From a checkpoint of a small transformer trained on Wikipedia.
Size: MLP 3840 quick GELU, vocabulary 12037.
Architecture: learned positions, biases on query, key and value, untied embeddings.
Training: a variant of Muon for these matrices, 7022 steps.
MLP neurons of a small language model. Each row is named by its layer, matrix (up: input weights) and neuron, and shows model dimensions 325-420. Each number is 128 + 32 x the weight over its row's rms, rounded and kept within 0 to 255.
A block is one neuron, or neurons of one layer that tend to fire together. After each block is what it responds to, as a language model described it from the Wikipedia text at the highest values.

L6.up437 [140 143 134  83 152 154 170 104 143  66 108 159 115 188 135 127 102 103  51 108 177 136 154 145 128 161  81 131 125 105 126 118 145 146  66 156 168 136 112 140 139 118 121 164 105 153 126  94 213 165 150 155 175 104 177 141 128 119 154 140 128 175 145 180 142  76 135 137  69 149 152 159 133 104  97  93 148 135 136  97 146 153 143  49 147  90 120 162 165  92 178 132 111 166  83 108]
L6.up545 [162 168 123  62 132 139 171 113 191 120 112 105 184 142  85 140 108 113  81 106 118 138 114 184 142 147 112 152  86 122 104 128 116 178  98 161 105 127 148  70 103 120 113 123 130 119 168  67 165 165 151 109 161 120 134 186 105  92 169 155 173 151 141 199 128 120  97 142  92 125 133 173 160 126 110 125 126 115 138 129  90 145  86  66 106 140 150 145 197  96 127  46  86 131 136 144]
L6.up3281 [188 113 140  50 131 146 150 177 173 128  63 109 173 131 111  97 127  89 145 174 154 135  99 122 134 133  66 115 184 126  85 160 114 191 152 175 168 150 101  95 146 115  73 122 115 125 109 104  87 129 155 193 145 134 137 150 150 103 188 144 106  83 119 169 150 121 151 126 113  96  99 121 142 152 114 130 100 128 110  74 126 149 128 112 110 131 130 183 137 153  90  90  85 151 125 119]
L6.up3703 [132 163 163  92 122 174 195 124 154 144  93 149 171 119  99 131 143 133  98 130 134 118 128 101 150 153 105 158 133 164 127 123  79 137  72 145 132  52 105  84 108 148  68 117  92 158 168 162 136 136 113 168 149 156 142 184 111 121 167  89  85 107 142 139 120 134 115 190 169 136 143 139  56  61 118 131 152 142 162 164  64 142 118 118 123 171 143 136 191 122 109 131 124  98 100 153]
Descriptive role phrases

L7.up3209 [ 91 138 164  60 141 193 169 124 187 112 136 130 132 146 161 118 123 144  63 133 134 137 141 131 164 167  90 162 113  83 108 120 157 160  85 121 195  98 164 121 104 143  74  89  85 129 124  85 112  55  89 128 183  56 179 136 136 124 148 118 120 126 122 125 152 117 125  74 137 150 129 177 193  85 127 135 144 146  82  99 137 161 122 121 125  72 109 132 153 113 130  83 102 193 129 111]
Predicate complement start

L7.up3265 [108 129 126  91 141  59  70 142 187 100 121 132 129 136 180 125 149 124 123 145 133 127 169 152 150 153 131 136 144  99 138 125 123  76 125 120 183 185 107 169 155 123  88 134  99 134 166 117 170 117 134  80 123  63  97 133 130  37  56  74 117 113 107 161 114  68  72 169  96 165 164 146 164 106 132 116  64 191 137  98 110 145 139  87 145  60 195 127 108 186 182  88 119 163  67 115]
Final digit of numbers

L7.up94 [152 109 150 121 166 103 147 101 175 153 176 149  97  19 135 159 148 157 120 188 142  93 181 126  86 105 151 153 163 144 110 149 139 105 118 162 167 111 106 171 109 193 181 152  76 149  39  94 186 123  90 114 145 143 128 163 108 114 188 127 154 167 160 126 116 161  90 137  91 140 180 121 134 123 135 136 188  70 129 160  97 153 125 133 157 119 134 114 167  75 205 178  91 119 112  77]
Digits inside years

L5.up89 [132  82 123 112 132 124 135 162 131 120 110 192  68  78 152 129 147 172 138 117  79 201 212 151 109 109 212 160 132  70 192  80 106 146 120 172  90  83 129 114 107 133  53  92 174  97 169  98  87  66 115 109 142 107 166 129  93 118 120 129 121 150 151 162 131  86  86 210  93 132  98 214 142  79  85 135 107 135 103 171  54 146 111 150 154 169 176 126 122 138 148 191 136 164 117 170]
L5.up2382 [199 131 172 125 112 109  83 161 166 136 140 150 149 126 116 130 153 143  77 185  78 140  83 140 136 113 105  99 200 134 126 165 165 111  90 196 121 109 162 173  48 149 115  99 114  99 104 148 183 120 112 123 104  23 172 173 124  86 113 157 133  95 174 162 128 197  81 127  64 177  95  88 144 118 134 105 158 118  88 192 158 115 114 155  83 153 157  98 112 133 187 144 144 133 144 159]
L5.up2937 [132 118 119 114 109 147 126  81 103 104 146 114  89  61 220 150 165 151  92 155 170 117 152  92 167 141 215 134 113 125 127  96 105  65  96 134 136  85  89 131  88 143 108  58  63 175 120 134  88  77 132 107 164 111 135 144  59  91 145 100 121 165 148 172 118  98  97  63 145 157 120 119  72  43 124 101 138 137  65 151 122 134  63 125 180 233 176 140  74 129  92  96 180 104 113 176]
L5.up3264 [131 132 114  84 138 140 111 157 184 111  95 118 124 107 155 132 144 187 125 167  94  92 118 105  91 113 166 105 167 143 144 125 117 116 123 195 110  89 132 201 121 142 146  82 169 125 174 157  84  94  88 104 110 168 140 132 147 125 143 109 133  92 166 119 105 143 101 135 115 121 153 118 100 138 117 135 170 129 127 120  92 143 136  44 151 112  91 155 120 133  84 136 135 144 119 166]
Section heading words

L6.up776 [ 86  62 120 133  40 106 129 176 170 112 160 114 109  71 152 112 140  72  94  67 129 153 185 180 135  99 121 124 144 132 142 181 147  61 200 129 151 102  85 131 105 149 136 159  59 133  93 146 145  99 168 158  99 157 127 118 170 110 146  88 133  48 186  91 155 129 168  89 188 154 154 173 117  98 138 128 130 154 103 145 124 111 160 134 113 121  79  94 143 117 127 118 144  90  70 179]
L6.up809 [128 137 166 234 165 109 158 118  86 138 143  38 127 129 108 122 129 141 168 167  93 134  92 155 130 102  91  85 215 108 100 128  75  76 137 103 115 180 116 149 189 148 162 151 101 101  88 173 103  97  74 115 137 162 164 158 106 153  83 165 139 159 114 118 138 119 138 119  90 116  78 148 125 146 179  96 136 171  82 129 105 133 196 103 114 136 181  90 180 135 147 180  98 158 179  60]
L6.up2227 [138 135 147 182 149 164  66 123 102 184 120  89 107 121 156 107 150 142 133  96 145 160 167 143 103 136  73 116 172 143 143 155  81 141 149 174 188 114  76 151 120 141 122 116  87 115 163  85 160 138 114  99 163 110 112 157 119 140 149  88 136  82 144 121 150  72 143 147 148 200 174 137 168 148 104 118 144 122  93 139 175 196  95 104 172 161 151 121 154 136 125 124 122  87  89 122]
L6.up3395 [145 144  88  98 128 107 156 133 194 104 112  60 127 116 170 131 182 156 114 162 145 125 204  93 164 128  72  79 148  84  80 108  65 160 143  96 106 106 139 117  71 155 142 157 100 127 146 123 106  92 125 113  87 102 151 127 107 108 129 133  91 122 121  94  82 148 123 188 171 128 146 151 169 108 138 104 143 134 134 165 124 161 147 151 106  97 130 128 146 103 133  91 123 177 171 140]
Start of year numbers

L5.up498 [135 127 138 151  68 119 178 182 149 119 190  82  96 122 105 109 110 112 108  77 167 117  66 154 166 118 165  94 148 126 114 143 144  97  84 104  85 100 138 133 141 145 144 134 136 157 136  54 113  88 138 151 162 110  76 172 178  95 184 176 165 179 127 140 138  99 121  76 136 155 122 106  94 109 116 160 106  70 149 157 128  97 121 135 112 150 143 129 154 141  92 174 145 166 152 135]
L5.up1677 [ 79 165 202  80 137 182 138 195 117 109 140 100 146 150  99 136 152 186 209 105  97 122 156 152 143 151  80  99 152 128 103 133  95 140 115 180  81 116 179 134 133  98 103 171 167 142 113 100 104 141 121 125  78 140 152 102 156 116  96 112 144 142 125  91 138 167 188 117 144 123  64 116 123 119 120  96 167 127 114 133 149 153 129 140 148  93 117 105 173  80 112 186 150 122 140 146]
L5.up2450 [110 166 154 124  91 154 182 140  81 106 144 133 112 106 105 179 164 168 135  11  63 149 115 155 108  98 144  87 176 122 115  84 110 110 133 164 125 209 100 149  97 217 137 160 136  75 131  55 165 160 162 140 141 159 110 141 114 128 103 127 110 170 127 170 134 209 113 130 106 140 105 151  83 107  84 116 165 118  95 165 154  78 110 111 125  65  96 114 155 104  81  75  96 149 136 154]
L5.up3702 [115 146 106 125 171 116  65 127  95 135  99 121 153  89  20 162 176 164 153 116 140 133 165 127  90  70 146 103 132 124 108  91 121 148  99 123 140 111 121 141 145  59 147 132  89 159 118 121 137 133 161 208 143 120  72 104 132 126 160 136 109 151 151 145 139 159 177  98 126 160 149 172  93 121 123  49 139 147 116 179 131 142 202  17 120 132 157  62 152  76  68 190 166 143 178 172]
Year-start space before dates

L5.up494 [136 135  97 144  63  88 120 123 129 115 144 160 162 128 124  95 125 135 139 133  19 148 110 125 152 150 159 129 139  77  82 123 175 157  92 129  93 110  98  91 129  86 159 181 111 121 135  69  94 134 127 172 107 153  94 103 100 105 117 171 135 105 179 160 145 131 124 135 155 167 100 187 174  73 141 185  96 169 137  78 141 154 122 147 129 160  26  97 142 169 101 110 151 146 133  96]
L5.up1877 [ 65  74 153  86 141 103 157 115  82 150 130  68 153 115 132 161  90  61  65 171 133 117 124 117 138 109 110 120 129 184 111 144  74 114 103 155 155 138 137 141 139 119 173  70 127 113 143  43 141 141  73 120 184 142  81 124 142 126 207 148 165  87 143 150 137 127 134 137 138 146 135 148  94 109  97 143 135  72 203 132 157  84 111 102 137  83 121 143 104 176 137 131 132 126 135  73]
L5.up2736 [ 61 153  87 134 151 107  77 162 143  82 145 132 145 134 118 120 161 119 107 160 164 114 143 145 154 138 156 128 170 128  74  88 170  65 146 119 183  96  95  80 156  76  86  83 248 134 102 135  98 137 101  71 134 154 157 177 108 107 229 161 145 139 133 149 161 136 160 105 175 166 111 165 170 152  83 130 133 106 143 140 140 146 135 111 157 119 130 119 170 183 190 155 141 184 158  83]
L5.up2781 [130 200 138 159 100 112 147 152 116  91  70 129  52 115 152 124 123  74 126  83 102 171 107 135 179 155 119  69 206 149 129 113 217 110  81 105 126 121 123 107 203 129 108 112  80 127 146 121  79 186 127 149 156 130 140 110  85 162 184 113 128 129 104 135 134 120 105 136 135 135 135 124 128 128 113 134 180 128 162 109 112 171 179 114  96 129 156 108 155 141  85 129 150  90 106 115]
Mid-name word fragments

L6.up55 [147  94 119 109 119  35 127 104 218 158 118 105 113 144 114 131 120 175 148 146 155 113 113 111 111 125  93 142 121  88  95 118 169 103  96 148 193 112  79 112 182 113 143 175  68 184 157 155 111 105  97  86 116  87 132  92 150 123 174 142 134  99 125 122 126 125 129 165 121 129 110 124 125 184 133 117  73 146 104 123 156 149 184 118 115  97 127  67 165 152 158 140 160  53 158 159]
L6.up324 [116 164 110 169 103 133 131 100 186 150 131 183  76 122 125 173 200 148 125  92 182 237 138 145 111 187 109 175 136 121 240 177 119 127 134 234 128  71 140 136 175 127 142 164  72  88 119 155 136 101  73 114 162 109 146 136 114 120 111 112 133 166 118 182  83  97 125 158 107  87 105 153 165 143 106 136 183 148 123  58 126 195 108 163 120 213 171 122 169  90 132 124 169 128 116 207]
L6.up2697 [ 86 127 114 108  92 102 195 109 182 166 129 103 132 132 110 154 110 119 141 153 121 128 167 114  84 182 139  96 114 100 105  91 167  99 158 151 140 122  85 160  84 177 148 132 137 133 147 129  92 139 105  95 115 122 145 171 146  98 139  96 203 126 110 141  64 145 129 184  53 141 108  81  93 172 177 135 164 168 112 146  73 118  54 144  95 179 120 201 120 101 105 181 103 126 124 110]
L6.up3412 [177 162 133  68 140  85 127 123 181 158 143 119 129 131 120 159 132 133 122 156 131 188 161 133 136 131  41 165 120 115 148 167  89 103 171 122 135 123  88 161 177 125 157 156 136 144  92 120 148 119  72  45 107 131  73 189 121  99 121 154 163 103  80 118  95 115 116  51  55 115 133 166 159 140  91 151 114 171 143 156 132 192 123  95 131  69 102 126 193 110 176 151 122 113 113 121]
Year final digit

L6.up185 [114 127 168  87 142 104 183  57 195 156 125  81 152  90 125 141 175 177  63 156 166 119 124 113 141 110 110  91 152 117 137 130 100 145 136 113 141 108  91 130 135 144 139 199  98 102 160 133 160  91 156 120 182 191  97  81  84  98 174 128 126  74  72 178 113 134  94 144 136 165 149 187 104 117 141  80  85 147 151 157 132 152 160 175 128 143 157 107 110 121 179 165  93 120  99 111]
L6.up909 [194 143 106  87  99 107 148 141 181 148 141 122 125  57 118 113 123 137 123 177 170 140 143 150 130 192  78  92 125 142 129 126  86 164 112 105 108  65 122 179 125 120  88 175 107 211 119 164 134 126 140  64 173 129 147 118 117 121 155  93 136 105  89 161 168 117  96 198 134 164 115  83 155  88 110  97 124 153 102 124 115 168 171 137 149 178 111  97  83  86 149 148 116 172 150 175]
L6.up3145 [154 134 152 123 110  98 171 145 224 169 116 146  95  58 124 120 146 130 135 142 135 133 140  83 132 127 161 142 127 134 122 151 133 198 119 121 131 121 110 134 116 112 109 136 126 184 115 235 103 145 101 138 112 157 139 165 102  92  98  62  93 107 117 132 144 163 144 124 114 182 158  81 106  79 122  95 136 134 126 100 102 168 149 130 137 185  68 140 111  94 115 116 129 136 177 137]
L6.up3651 [198 108 157 105 128 112 140 117 163 120  82 104 170  82 104 163  69 112  68  87 102 156 158 115  77 149 125 115 119  99 142 160 142 176  94 128 160  79 107 167 184 109 102  76 137 141  87 137  97 153  56 139 145 131 153 119 128 166 150 106  89 103  69 144 189 144  88 184 199 110 176  98 117 142 125 131 101 199  97 174  72 136 138 120 124 192 104  89  92 157 160 147 112 152  90 139]
Historical year digits

L5.up223 [ 82 100 122 121 180 168 146 154 160 161 177 119  79 109  97 133 152 109 129 176 107 113 149 129 124 109 121 135 129 105 116 135 116 112 159 116 102 151 111 154 161  85 143 115 125 139 154 160  48  81 122 145 138 153  96 126 148 169  95 123 111 110 135 104 109 156 166 104 134 142 150 173 161 139 137 121 121  97 135 115 150 172 126 134 117 149 106 135 134 134 145  82 128 120 148 179]
L5.up1210 [132 140 111 136 125 104  97 155 127 114 103  98 130  86 121 108 157  83  89 148 155 100 157 145 162 128 143 158 142 148 108 115 120 179 173  92 127  91  81  91  68 121 170 126 105 177 148 150  93 152 117 143 106 156 162 118 107 162 131 105 140  95 141 111 132 148 154 110 119  98 120  93 170  53 157  99  95 131 133 148 103  75 116 164 158 118 116  84 114 151 147 101  94 130 148 140]
L5.up3164 [158 140 150 115 117 162 154 146 106  91 106 119  95 106 147 143  98  93 173 207 106 163 160  82 163 161 172 120 155 116 139 116 123 124 112 114 145 146 163 143  74  87 143 173 134 110 145 100 132 159 162  58 118 157 130 173  96  98 138 133 107 102  97 124 123 144 117 162  94 141  86 143 197  72 126  94 129  81 116 178  92 202 160 116 128 175 123 188 142  92  91 147  84 142 119 139]
L5.up3247 [138 141 100 108 157 131 139 181 168  93 187 107 128  67 155 127 101  86 114 134 142 161 146  95 134 113  97 145 132 175 133 179  93 121 146 122 115  63 137 161 149 147 143 174 133 152  94 118 143 104 108 142 121 182 170  89 174 131 171 178 169 155 134 100 146 181 106 127  96 116 108  94 145  92 142 176 111 133 137 170 121 127 170 194 158 125  75  78 125  90 122 120 128  95 152 124]
Historical time and ethnic adjectives

L7.up1930 [173 126 160 121 150  87 160  85  87 146 166 111  67  84 152 134  93 193 141 141 126  89 143 150 150  58  69 155 106  80  52 125 109 111 177 146  83 127 179 110 119 102 148 111 157 152  61 119 105 176  83 114 175 110 125 177 108 144 151 118 148 119 101  99 123 168 114 123 148 178 177 121 134 156 131 106 128  87 153 155 152 164 137 113 152 107  73 119 179 206  93 204 123 163 137 117]
Year-number onset

L6.up117 [104  81 134 109  75 150 149  99  98 144  90 142 167  74  69 138 142 152 146 140 105 136 123  70 133 161 116 135 152 116 122 161 134  96  91 147  74 119 149 138  34 116 104 117 138 158 160 198 124 140 195 124 161 101 122 166 134 194 118 129 101 174 149 142 112 129 116 120 109 146 123 139 134 117 123 144 110 122  76 143 186 142 151  43  99 153 101 156 128 111 138 130 116 182 152  66]
L6.up316 [127 124 141 183 101 117  69 117  75  54  97 144 171  96 163  91  88 128 160 151 120 125 141  82 176 108  86 152 134 105 149  81 107 128 147 174 127 126 135 115 113 169 113 157 150  21 109 105 106 106 158 108 152 118 144 153 102 160 173 116 128 119 133  78 128 109 158 148 149  81  69 159 141 153  95 125 131 114 203 158 114 116 128  93  86 135 103 112 116  92 137 164 112 182 106 133]
L6.up508 [144 127 110 135 120 102 175  84 100 105 142  64 145 140 174 135  47 152 120  90 133  76 149 111 101 118 189 145 115 140 154 175 103 129 169 115 126 122 117  76 149 108 139 133 131 147 127 122  91  26 138 141 138 171 146 125 208 143 135 155 140 109 113 181 144  67 162 112 154 121 164 172 116 152 171 136  90  73 156 125  81 111 130 136 139 156  82 158 134 160 168 109 151 166 102  87]
L6.up1511 [120 161 115 133 147  49 154 154 138  67 126 131 115 110 123 168 111 141  96 168 112 126 129 103 105 130  76  83 113  93 167 137 133 192 126 136 123 145  93 140 101 142 164 155 163 132 143 123 178 160 159  77 129  70 137 158 146 200  98  78 143  91 108 111 158 142  70 120 153 105 144 116  47 148  92 113 159 131 173 126 145 100 180 100 103 124 128 153 147 138 111 102 141 141 108 138]
Field and column labels

L5.up1237 [172 110 134  92 121 185 148  95 157 119 106 108 163 106 142  85 149  97  52 138 119 106  93 150  90 175 116 126 173 101  79  84  69 162 131 103 140 114 126 141  61 158 117 109 119  75 150  74 138  92 157 173 161 130 132 123 120 155 183 156 100 148 141 172 135 129 105 169  86 155 154 131 129 119 125 152 121  96 118  72 114 158 135  80 169 121 125 165 208 111 130 110 136  73 132 158]
L5.up3155 [128 147  89  92 109 166  71  65 100 134 130 132 171 121  65 118  93  83 106  68 110  76 131 134 211 162 128 177 152 136  69 115 217 153  96 129 131  92  94  57  87 107 168 141 140 135 151 138 134 162 110 169 148  74 115 162 145 131 160 174 142 143 164 160 159 141 134 111 125 100 141  91 109  53  81 176  61  99  94 159 109  79 152  95 145 106 175  90 173 123 103 125 134 103 165 166]
L5.up3282 [ 68 115 139 107  61 186 145 106 113  82 144 127 184 139 154 113 171  48 154 122  90 135 164 108  90 116 140 165 160  97 126 119 103 160  91 178 156  83 128 168 118 132 108 171  74 164 133 165 110 124 188 140 184 128 154  97 118 138 170  83 117 125 184 135 116 110 111  88 133 114 142 125 107  81 139 177  76 154 146 103 148 108 133  96 113 138 105 159 135 133  67  97 129  75 152  90]
L5.up3634 [120 164 160 106 169 123  99  86 139 112 137 137  97 123 113 154  92 121  76 175 135  66 144  96 100  94 139 123 142 136  92  96 143 119 147 145 141 126 114  87 124 182  86 131 211  75  86 123 111  94  92  94 118 119 126 138 144 109 142  86 123 155 115 126  85 115  80 153 111 130 197 143  92  94 105  98 168  90 168  88 130 127 166 140 133  93  95 102 224  95 135 143 100 102 143 146]
Role noun linker

L6.up788 [114 157 140 135 144  42 132 183 164 101 107 156 114 141 112 126 125 173 108  76 121 164 166 101 121  92  66 184 166  92 113 158 116 111 165  96 111 153 145 172  68  71 128 117  72 132 147 153 147 137 155 139  61 159 163  86 100 187 114 141 128  98 148 161  97 124 151 126 153 139  83 106  83 152  98 161 120 153 141 158  91 155 174 127 133 144 185 145 154 187 144 116 107 147 152 107]
L6.up2631 [116 141 123 188 159  87 132 125 128 136 129 163  89 130 156 150 123 153 143 139 133 115 150 114 178  52 183  90 114 119 197 122 157 109  44 111 131 103 176 135 164 124 122 101 120 117 181 126 114 134 153 153  55 109 179 176  58 101 107 108 141 152 163 159  67 110  93 151 118 139 108 116 178 151  99 165  96  84 142 136 204  97 108 155 160 153 139 129 160 123 143 163 143 109 123 116]
L6.up2837 [147 155 136 107  91 122 102 117 170 120 112 108 128 170 147 149 116 152  77 173  96  93  87 162  84 124  84 123  82 139 151 127 100 110  71  84 114 156 127  41 177 220 200 160  90  35 166  61 106  99 107 185 195  93 141 118 117 143 123 145 188 120 168 160 151 142 163 136 102 132  61 144 150 160 149 139 193 120 122 102 131 162 124 120  58  81  95  97 115  93 149  96 128 114  94 135]
L6.up3379 [173 113 157 127  83 110 136 118 156 115 119 156 148 177 124 104 154 152 134 120 118 139  96  92 155 166 115 121  67 132 104 121 166  73  88 190  84 100 163 125 149  90  69 168 145 160 144 121 138 167 169  73 131 137  95 132 173 197 135 150 141 134 184  71 127  61 169 153 176 158  80 143 130 117 109 125  92 153 109 145  90 101 114 159  87 149 120 170 137 171 169 109  74 104  97 142]
Mid-word pieces of foreign names

L7.up1675 [ 99 125 162 134 105  95 115  90 151 174 169 135 152 131  79  95 126  91 111 232 140 136 130  93 173 106 104 134 136  45  95 155 169 116  61 171 113  90 122 157 141 175  95 122  82 103 156 123  78 143 136 104 159 114 151 119 163  45 163 135 103  93 113 103 189 163  82 142 106 136  93  96 126  87  97 152 157 108 140 135  98 190 115 130 152 142 124 110 122  68  90 144 216 109 144 109]
Foreign proper-name fragments

L7.up2055 [180 156 146 157 173 139 116 166 132  76 149 116  89 167 136 152 102 180  71 132  96  96 132 125 128 116 125  92 148 184 172 127 147 126 131  65 109 145  97  73 100 105 178 104  64 116 144 159  71 171 112  66 147 105 103 128 107  95 204 110 142 107 133  90 123 156 111 164 105 130 172 172 167 127 133 146  93 145 158 126 126 132 147 100 166 162 127 137 208 147 145 119  84 101 145 115]
Mid-word fragments after sh/s

L7.up1435 [ 97 156 102  91 141 148 110 120 163  96  87  95 105  84 170 150 130 114 105 133 106 111 123 104  80  88 124 134 188 102 110 129 147 108 108 156 119 124 134  92 163 132 147 133 153 104 113 130 111  28 106 193 109 122 170 137 127 112 164 129 122  99 154 133  79 150 115 185 106 158 124 142 136  85 112 147 115  91 137 149  84 150 167 142 130 160 150 165  50 147 150 167 129 119 171 132]
Headers and table labels

L5.up1549 [117 127 107  78 153 150  64  97 160 110 117 155  76 213 117 139 101 154 182  95 137 131 118 182  97 129 102 146 118 170 153 113 106 165 130 139 155 101 212  46  93 105 106 139  98 121 176 114 112  84 103 112 148 112 139 113 104 101 108 150 123 135 133 131 110  52 170 186 143 121 211 122 124 161 155 136 113 133 107 175  94 142 120 164 122 108 117 145 217 113  97 120 185 112 101 129]
L5.up2126 [ 89 202 100 119  90 126 136 169  88  98 117  80 118 185 146 122  60 125 187 122 113 140 132 123  89  87 102 175 148 160 110 170 141 124  86 119 139 119 161  78 192  93 155 113 112 145 140 131 109 123  95 145 129 101 118  85 102  82 144 113 162 156 121 139  61  90 132 170 115 142 223 130 198 107 124 160  78 122 157 133 127 146  74  97 156  65  38  91 183 168  88 183 153 116 126 136]
L5.up2642 [ 98 129 124 117 130  81 108 141 136 144 148 108 118 136 106  77 103  84  85 149 150 180 190 184 114 106 177 118 119  74 194 106 128 187  96 172  70 150 131 158 153 134  94 159 134 142  97 147 109 107 139 151 181 107 106 107  93 175 122  96  96  89 118 142 172 135 184 173  91 173 130  94 122 138  90 165  89 127 161 164 123 191  87 173 114  95 111  85 208 103 114 190 130 100 134 157]
L5.up2767 [122 169 135 111 160  79  20 120 135  91 130 113 103  85 103 171 131 117  81  79 126 106 161 106 142  73 127 123 114 134 110 127  87 123 145 133 154  47  78 128  81 181 158 122 190 104 201  81 133 117 114 129 119 136 127  90 127 190 130 117 113 125 156  85 174  71 162 126  93  82 124 161 130 152 128  89 138 122 131 121 190 103 121 132 131  85 152  88 123 112 159  85 107 107 140 107]
Mid-word subword fragments

L5.up481 [113 153 146 104 140  68  73 201 151 107 129  96 147 128 184 113 101 121 166 123 126 128 137 141 123 157 172 100 102 120 126 113 133 126 179 140 112 129 112 162 123 140 107 179  93 165 104 139 129 120 114 100 126 143  46 123 193  84 144 171 160 103 113 156 124 113 122 171  70 117 133 109 127 163 137 113 150 168 142  99 135 139 127 128 141  90 171 119 163 154 147 132  94 180  93 108]
L5.up835 [ 96 155 122 105 208  78 160 144 214 147 139 109 147 134 153 138 213 140 172 146  79 157 110 153 173 138 142 115 161 133 167 124 154 126 166 153 178 172 112 116 145 138 177 166 125 145 117  94 146 140 123 121 117 164  56 161 110  81 117  86 165  88 133  67 127 121 138 147  75 142 149 139 113 160 174  91 125 154 132  82  91 169 135 115 166  69 138  89 147 154 137 152 122  65 135 114]
L5.up3614 [171 116 116  71 209 152 122 132 146  96 182  83 101 117 115 168 118 171 131 160  99 154 148 119 112 138 161 116  74 106 122 112 165  99 153 160 133  99  97  79 155 166 118  84 102 178 159 153 145 121 104 174 148  92 153 139 136 114 158 121 169 104 140 157 103 115 142 108  59 121 121 153 157 137 113 157 130 128 127  82  88 149 124 124 149  72 160 133 158 191 155 124 147 155 131 147]
L5.up3799 [121 129 143 120 210  99 121 170 161 104 104 135  98 150 190 136 122 118 175  79 108 190 130 146 140 163 162 167  63 121 113 165 153 108 146 175 108 130 118 145 150 162 158 179 156 137 116 145 179 192  96  73  97  99  95  73 192  94 130 102 115  55 107 128 102  66 121 131  98 147 147 133 118 133 188  94 123 105 176 116  89 179 101 125 164 149 131 131 180 153 182 105 147 147 127 165]
Final digit of numbers

L6.up293 [144 126 136  92 174 127 106  90 169 161 137  74 111 149  93  91 172  75 121 132 137 115 139 109 153  99 147 129  37 141 146 119  97 104 127 145 179 104 111  97 123 181 170 111 140 125 112 100  91 147 132 185 153 122 152  68  98 152  98 142  97  75 155 144 128  89 134 119 162 156  96 145 137 145 122 115 138 150 131 157 165 158  99 136 158 148 132  73 157 145 180 130 119 154 143  90]
L6.up307 [121 135  98 164 176 157 107 188 132 112 143 182 152 156  78 180 107 157 107  77 100 127 113 158 109 124 142 156 137 106 143 109 152 116 101 144  89 126  88 150 164 105 136 153 167 142 168 156 121 130 100 109 102 132  89  73 127 147 154  87  87 149 126 134 146  50 142 154  82 132 111 178 128 155 103 120 122 182 166 157 122 156 184 145 135  40 129 127 117 153 107 149 124 112 147 101]
L6.up1699 [102 138 179 103 105 100  97 157 143 156 163 136 116 168 113 132 107 119 138  91 116  85 136  85 203 192 147 118 131 142 114 149 149  77 192 118  91 170 138 141 142 121 154 104 119 123 133  69 153 146 142  91 117 154 100 101 144 136 146 147 144 160  77 114 155 156 138  86 152 102 119  95 119  65 148 133  78 174 131 129 109 173 184  90  33 162 100 146  85 219 130 132 113  94 125  82]
L6.up2562 [197 161 144 126 158  95 170  62 132 160 185 112 114 115 130 104 106 193  76 110  84 125 114  65 216  98 111 145  71 150 173 161  92 153 124 135 109  61 162 121 134 165 120 137 100 126 155 124 119 153 149 173 189  77 146 202 168 146  84  99 138 179  93 131 131 143 124 174 113 211 138 144 121 124 167  91 142 146 107 108 122 118 108 119  97 147 136  88  48 181 107  80 108 128 114 192]
Word-start pieces in foreign text